MLP neurons of a small language model. Each row is named by its layer, matrix (up: input weights; down: output weights) and neuron, and shows model dimensions 240-495. Each number is 500 + 40 x the weight over its row's rms, rounded and kept within 0 to 999. Numbers have three digits each.
Before each neuron's rows, "fires in" lists the words (lower case) most often at its 100 highest values on Wikipedia text that the model never trained on; "fires before" lists the tokens most often just after its 100 highest values on Wikipedia text that the model never trained on.

fires in: "to", "of", "and"
fires before: " ", " the", " his"
L3.up964:447532506519454469477457470569483476497529508535551408526461476483474501461484487446490462467476419473484512504517500541557465536510489525448474430544498492538452596510445485508444519523552473525523480453453504500447517577484488510503521483519486480566520453488511473438530521457477487499456456517533503487471487546559504520565568446499431485558514530434607615533493501544504506501527515467524542550545514508547496484399459468499458476509524549469452512454453506509490445499569478483502442611508472475548468478416550462484566541557526576533519528581497545466495500520484501527520509463501550453477470554531494442491534532517440417424492480539501578537490439511489472423480462549527530441548473483597512490503507439475477548537451491554479521544501517456472500465485531
L3.down964:509465481553466433513532458497525518500526440430486518528512488423525496489464490440499537482408481492528465407473468489487458530535473483470502506501539422548520455473526496564542451513544553534515505479549533507517495461490500486548501496511531416537539459602524467524487512488486578528534569535510550441414468543518516467460522517538495496498486490517523491497456516505464480483501483482518532498506533419483522519583564504499475496495509506507509497510518431491451450536496516509512465478512536502438501441599483515462417423462525478543509518506513532463579471422459544536536521569432475518495543423561474505515443587491503528357546522516517446522491511459494420481559502435507538571414521472541511451549500526497486540464539556516525517442555521486488455534449485

fires in: "of"
fires before: " the", " his", " these", " which"
L3.up1504:486523565560484509416539505501492399571525519530501499504581505520398495495574525514466490458492475490483425544453480506510594508527483455505572538505449470488385525492449444544506484555569467507459516515509599520498458467531456417534487497494504478512485539481487556513457546495498550466413640557510532492506500532505470524465576405472461467540471536454504526424504490572537490501489554464530465489546506515529512444483502515541511468494541464515465487517542503500518461524481505491527487514501605520534436475506456494510575476414462455531577507473431517491419532389493505535518439473595504547470463447451509516450578494457550512496521528564503610469464498465477470532426504524514398526484515440489525497492463466500484488491509479431443579470487491550488459501510466
L3.down1504:471536516529511527554503483483493481472451487569497579470521497568561521514520509420566516477518543488527588433432400469542474521522526486587499454455478554499520543509518538482455550504525495465511508499479470512513508534578492486566532504449445554485517481595499521488456491475501513557493422493483483502456443546467506468516444488445471466504481417435528472552486513487523556496483486587607551438489570524539500478568455472524514521426545552368523510445457504512484489561485505484466503466484558452450497481469491432590398520539537520414537543511545533512462427525546470451463460538562502515519525536528456490509489499503498548519478549471497445473527410546556529478486477534490542508466446463561524535479507504488523612471494523571577506432476512541458564505482541

fires in: "july", "on", "june", "january", "august", "attention"
fires before: " ", " to", " the", " from"
L5.up1988:502510524528526541524534542505486489488572440473497414501636474485488488452562571465449502501532489510459511473472442550438469486462484492535487493436552439435517522476439477499460468487540450439418530455445565497470476473516507524484524510447500513568506489506457500540467548517493502435458509506519422491564468501426585553526518446515464508570511488509472489477565587517497474505479435451562549456569540493536558526537506529480527474480555501537459512470483481455512471567513502566468547540455552569475489528517447502518535514502559507525527499492486507492474564488497568516509562510512467497434522446430493581564484418485478462472585407582546563492488466471514464476507470495486549507523547518524537488577532510546541535547496443471525478533535537498481485495554526
L5.down1988:491498499508477392455426493537526521546507474530462513600497476393508453501453515543427498550448495520486536540510443474530495495486450398472557457446511490496453496475492433503529450482533532460476465500474513522505431479525566548492469417516551542459506446491484512488590513497524547533543523499542494498503501491586545533497500465498537573512532491514483570529498474471498441501452484548496491516459510487536520451483509460528442545502457437461577578539534441463475500532429516602527524472576512555492502499456542500507460518499442510497552508482472529465511421520540469541492507527366521569501483511480524480543470467565501519474353454533559525509491469461521503449462475556498481543483482517531544437507495515464548458479463538444465452559517549511513435503479539

fires in: "000", "according", "reported", "example"
fires before: "0", " to", ".", " of"
L5.up9:541497436548489502515518533454523516518536466433501414526538533537468445510465474531460551478451583491562605496466416525467491515516515527510517485495453489563490526451442469526433499507429505406590476589442451512487486491449524581489477458544516500461477429495557498457541492431487534504505480505494493459524521537456520476438579432458431534483485454505574541482464561505452540464437514488604459483545472470533487515543501527440493473542502451518491502515479482400459488531488528554555559552456487430492525488529446405514477523520514488488544450504509487522540470488444519542523496537471519439562486485466468501461483482570450480456542526536548518563471546470439486527501608511527499474505534424410575494492431481580479482521426527532451534494462466491479529541539532
L5.down9:492512592461514540408522509509496503453494506493522433479485536539532527534503515528525519475525501470527460490483502461493449497459486571536572562560429499472450528486496499527495508538528454434517523496444534423488513500515533496510526439506519532409494442442497495508508518484515490544514434538482502423533531466532541515445509496558537549486449516456513529455444433472526569498489469513494533471355470551611502438531443465466505526548484538524518481545469498499498528544430507517452517587455570432441500503543480461472521522434496486556478454559478437459506547512464452534513608597509492497498499474497450523473495563455490445529451412494489527428598437506502560562525474508568506573483509486475488513537493492480469460459523476506490511503551477533495521537394553

fires in: "of", "in", "after", "end", "since", "until"
fires before: " ", " the", " of", " century", ","
L5.up1811:546432521459425500509453533494473549526539508464582462507522467450502474436579491458447548519534509501495444470421397446376404466463467438500566446493471438484549505471498570536503498547527472481507525539530550547458533558491554493507491469476473474456492442580465506517468498511535477498455508523478500453520472521502604478441532483489579433519545497439462549453549428545546560509504517529577517485562512447513518507441509535550483483507463538495534519575427498488458522484512475506493438531451464466444533557491486495489431481448514470450523429492511469521516541488474468574521472522501458496535497416585425549478503473469496514472502566458507505536461478461522456461520535525539467530479474515585498527551532497530521516532446542497491543523536507545517503501437493
L5.down1811:464581482565459514474543437453496500555533574533507463490486613536526531576513526446511498527538447522481514415380548530550536552519485500486522503576437472476511465477459485538427550522517448570532513512454485438524531552495567512481492529503468491502521491461550483521494477473470516530471476472442483528529497514429455515598577541494484562505468558487500536493497506514504520494516580485522537511471501483504524515491547474526437482475553489498585500528508481433464434456488449544529472543474525492462526531442578507516549496549491499558472463473497447501466503501510531484515551492558541463513495579546524596490470484452520516545494581428508504460484489481427420509477528461518472525500530473488508496590559471525471525403528464428429466441485532458557501529545529

fires in: "000", "50", "500", "400"
fires before: "0"
L3.up38:588534526488513502543476488521520466581475559549544493524510477462544454488499473473472491447490489459510529500483470552515536520522507498528546541510484477481460481469409423465483520535497473500517549538524530478522507480535546569596579515519486455531538480566502499445546486468510545485531498492489576555476430512435525505473472487434467511399488508563489564402565433500454604471526521464419483469524538518462555509539510487408573535605505493487444432532551516562528519532526485532517430440477491503499482510478498458439490488500480521497504461497480500464478499464459453483489481518529469577416516468500542498498543527522494510491434498500536527435414497534445476505467525491499534590520528453573496437532537483509456499468477532560518491470482503455391408464451535
L3.down38:477511464484533479411556517467548601483444532447434556582457455570515534530448475506413538439489562468549471443431457513548509506452532470514508405517449539503552545488462493470521489500436575442557494498539434452534442447539500507507618489509460523481547487544487478526546515466501474527467464482492429528509520495456506586487479474542553519513420441514497515519529511498476485520428485530496546557463540564526564430501490458586520415509526486540502491463457541506610449516500477534432493477475514458513489500507528497529477502467609534470539506523421491502487514512511541533519473565442491480501537540538485455515542529526501405541512506547504523534568533471509479516435479488512528487509523486531581444556450544497454414460489509540476469469473514478431531488519438

fires in: "of", "by", "on", "under"
fires before: " the", " a"
L3.up1186:441540506396481518555433513546520573570489526455487504544492521582526520486450425499440513475520521494472506452467460478481482500535566610498534556492443560467475515502461550432492482481534497485512427531506544494467494533496507512493467504456471520505504519503498507520511475460439556467478534576471549517500475424524491486519525450446524502534516492387506459538519449533481513463566547449452453428489528521488516461599510483509495506477545523551539498500452454515475509602498418475475500522600488481527457533532459458509555553470480493505581407560550431497472518555507510495541496508525468524498438536460528496521460422455457475463482520498525478503444485486509492466505569481503501526501545454514433451551565504490454462565519527450508598529501562551528483495553516
L3.down1186:523533492489512589371481557570450520449495498483428465486512556421491568466445493535467536512502405521520527524511540483505557421487519472476456427545503482466474528475505465478477509462519498476503485470507462443489534499580514431524485484489462516496504506501572512532448454478510522521506401514492469497471451527487449546513547480515471486483455465498459459467494527562535493557484463546468491465419514457453524489379471448515481481524494480493456534430475429558585464441559513520506519530474494551466497475518543538525512552538530468449485508527532474468563480485474417532569565525484479446538475467544487421373584502447466516489480468474411547568546520553504567560544527510521610482507590504497543567469463504537516529483524510450553531534497469463478552467490519

fires in: "until", "since", "from", "closed", "by"
fires before: " ", " the", " in", " its"
L3.up800:599496503517485445467518532500531453530478518525476549524430473463525500465511512501489524573476467477437408529450500490598461443527548505493541501546593483497472545498501491533560489612539499505502470494496526453453466499487479441529568471583472457461429512573509540596536548451458514526473485538499510463553475477479489486471534485549484551506542429484518547527472488578542525482543607516510534472563560506549461479596434539591492452493521443498547493500565531417526514498507427488482468508476475449480537477451503488495435533457483495474535415513461536454485515535473450433549544512574443491479466460538473608509516514460474527516540527528517465429456495462519474513437469433481511538490481474513427468535523460503449521513538437471499564485469536554465595567445491
L3.down800:517468538575538533456445488552420407488474457430560510442515560540504561518506549447492446577511513541539530460469515485401457518432520443447504518553510471572566489496526518493540540545551433497479567503555537531493501494461559460519533486525520490472505497533473517524547556512515491492480469528472474548502482464517480482448524477434450546536523571487562505547552455537481499553438561560489532557520514489483530517477486475500464545495497393451501469499461514569489496543547522501470520513482596505503554554501484542461529516487463510505522507424436502433519509493534441515496478550477492478576521558545549547480615481466456479480516558490494479458489571464512476474473500562484486396459456527440485506607556491520552467482558458483500520495455427487471611494513490

fires in: "7", "8", "17", "2007"
fires before: " |", ".", ":", ";"
L3.up168:519543436449561454464464527494502456503540551459513538515528478416487412442583506557473469506537497479489473552500481488478512501540614455478581452497528433573468500452473514497465488523492417491467503496481505526445490476520542558465468545515519517452508463481586572524534542529564582441480494522432543409501470469480512522477548472508488526508491473472477476525510516597495486508537468511493525535478477516569453542468525431501511491493458480416515505514533535481539395510420454549516502527472512425524480481462447467536491531487506541528505482493507520532436507508530475460465485494529519507501522540465506516518474562491491479419491505459522434560477487560517521508475518488474539497529518523577510424468573524522504401558552531489480502479442561545472497532542435
L3.down168:480449476489461504537485522471447472535529480486535500467543524518473483424538470494502564521552428500415528525485487533548557468523505440487512470508548518610451457523492553473481483521470583494542474510511478499523553564474587551438488495488429550532539523466496553495475473495553454502489521515441517469506544487547504555551492543503464456499496451436487506497505400467485509487543501508569471469543575482493484569550432534489503503451504571479510536416498455536449473447511506436583520523527498519455499563502563461499550459533490483487529481442524419475544410527518527494580548535458545593496557454485550507454479492462574474564500487504518534482501494554540537432522546587468428453510512515549457510514558399531460530496495419502541477444461473457508468555471500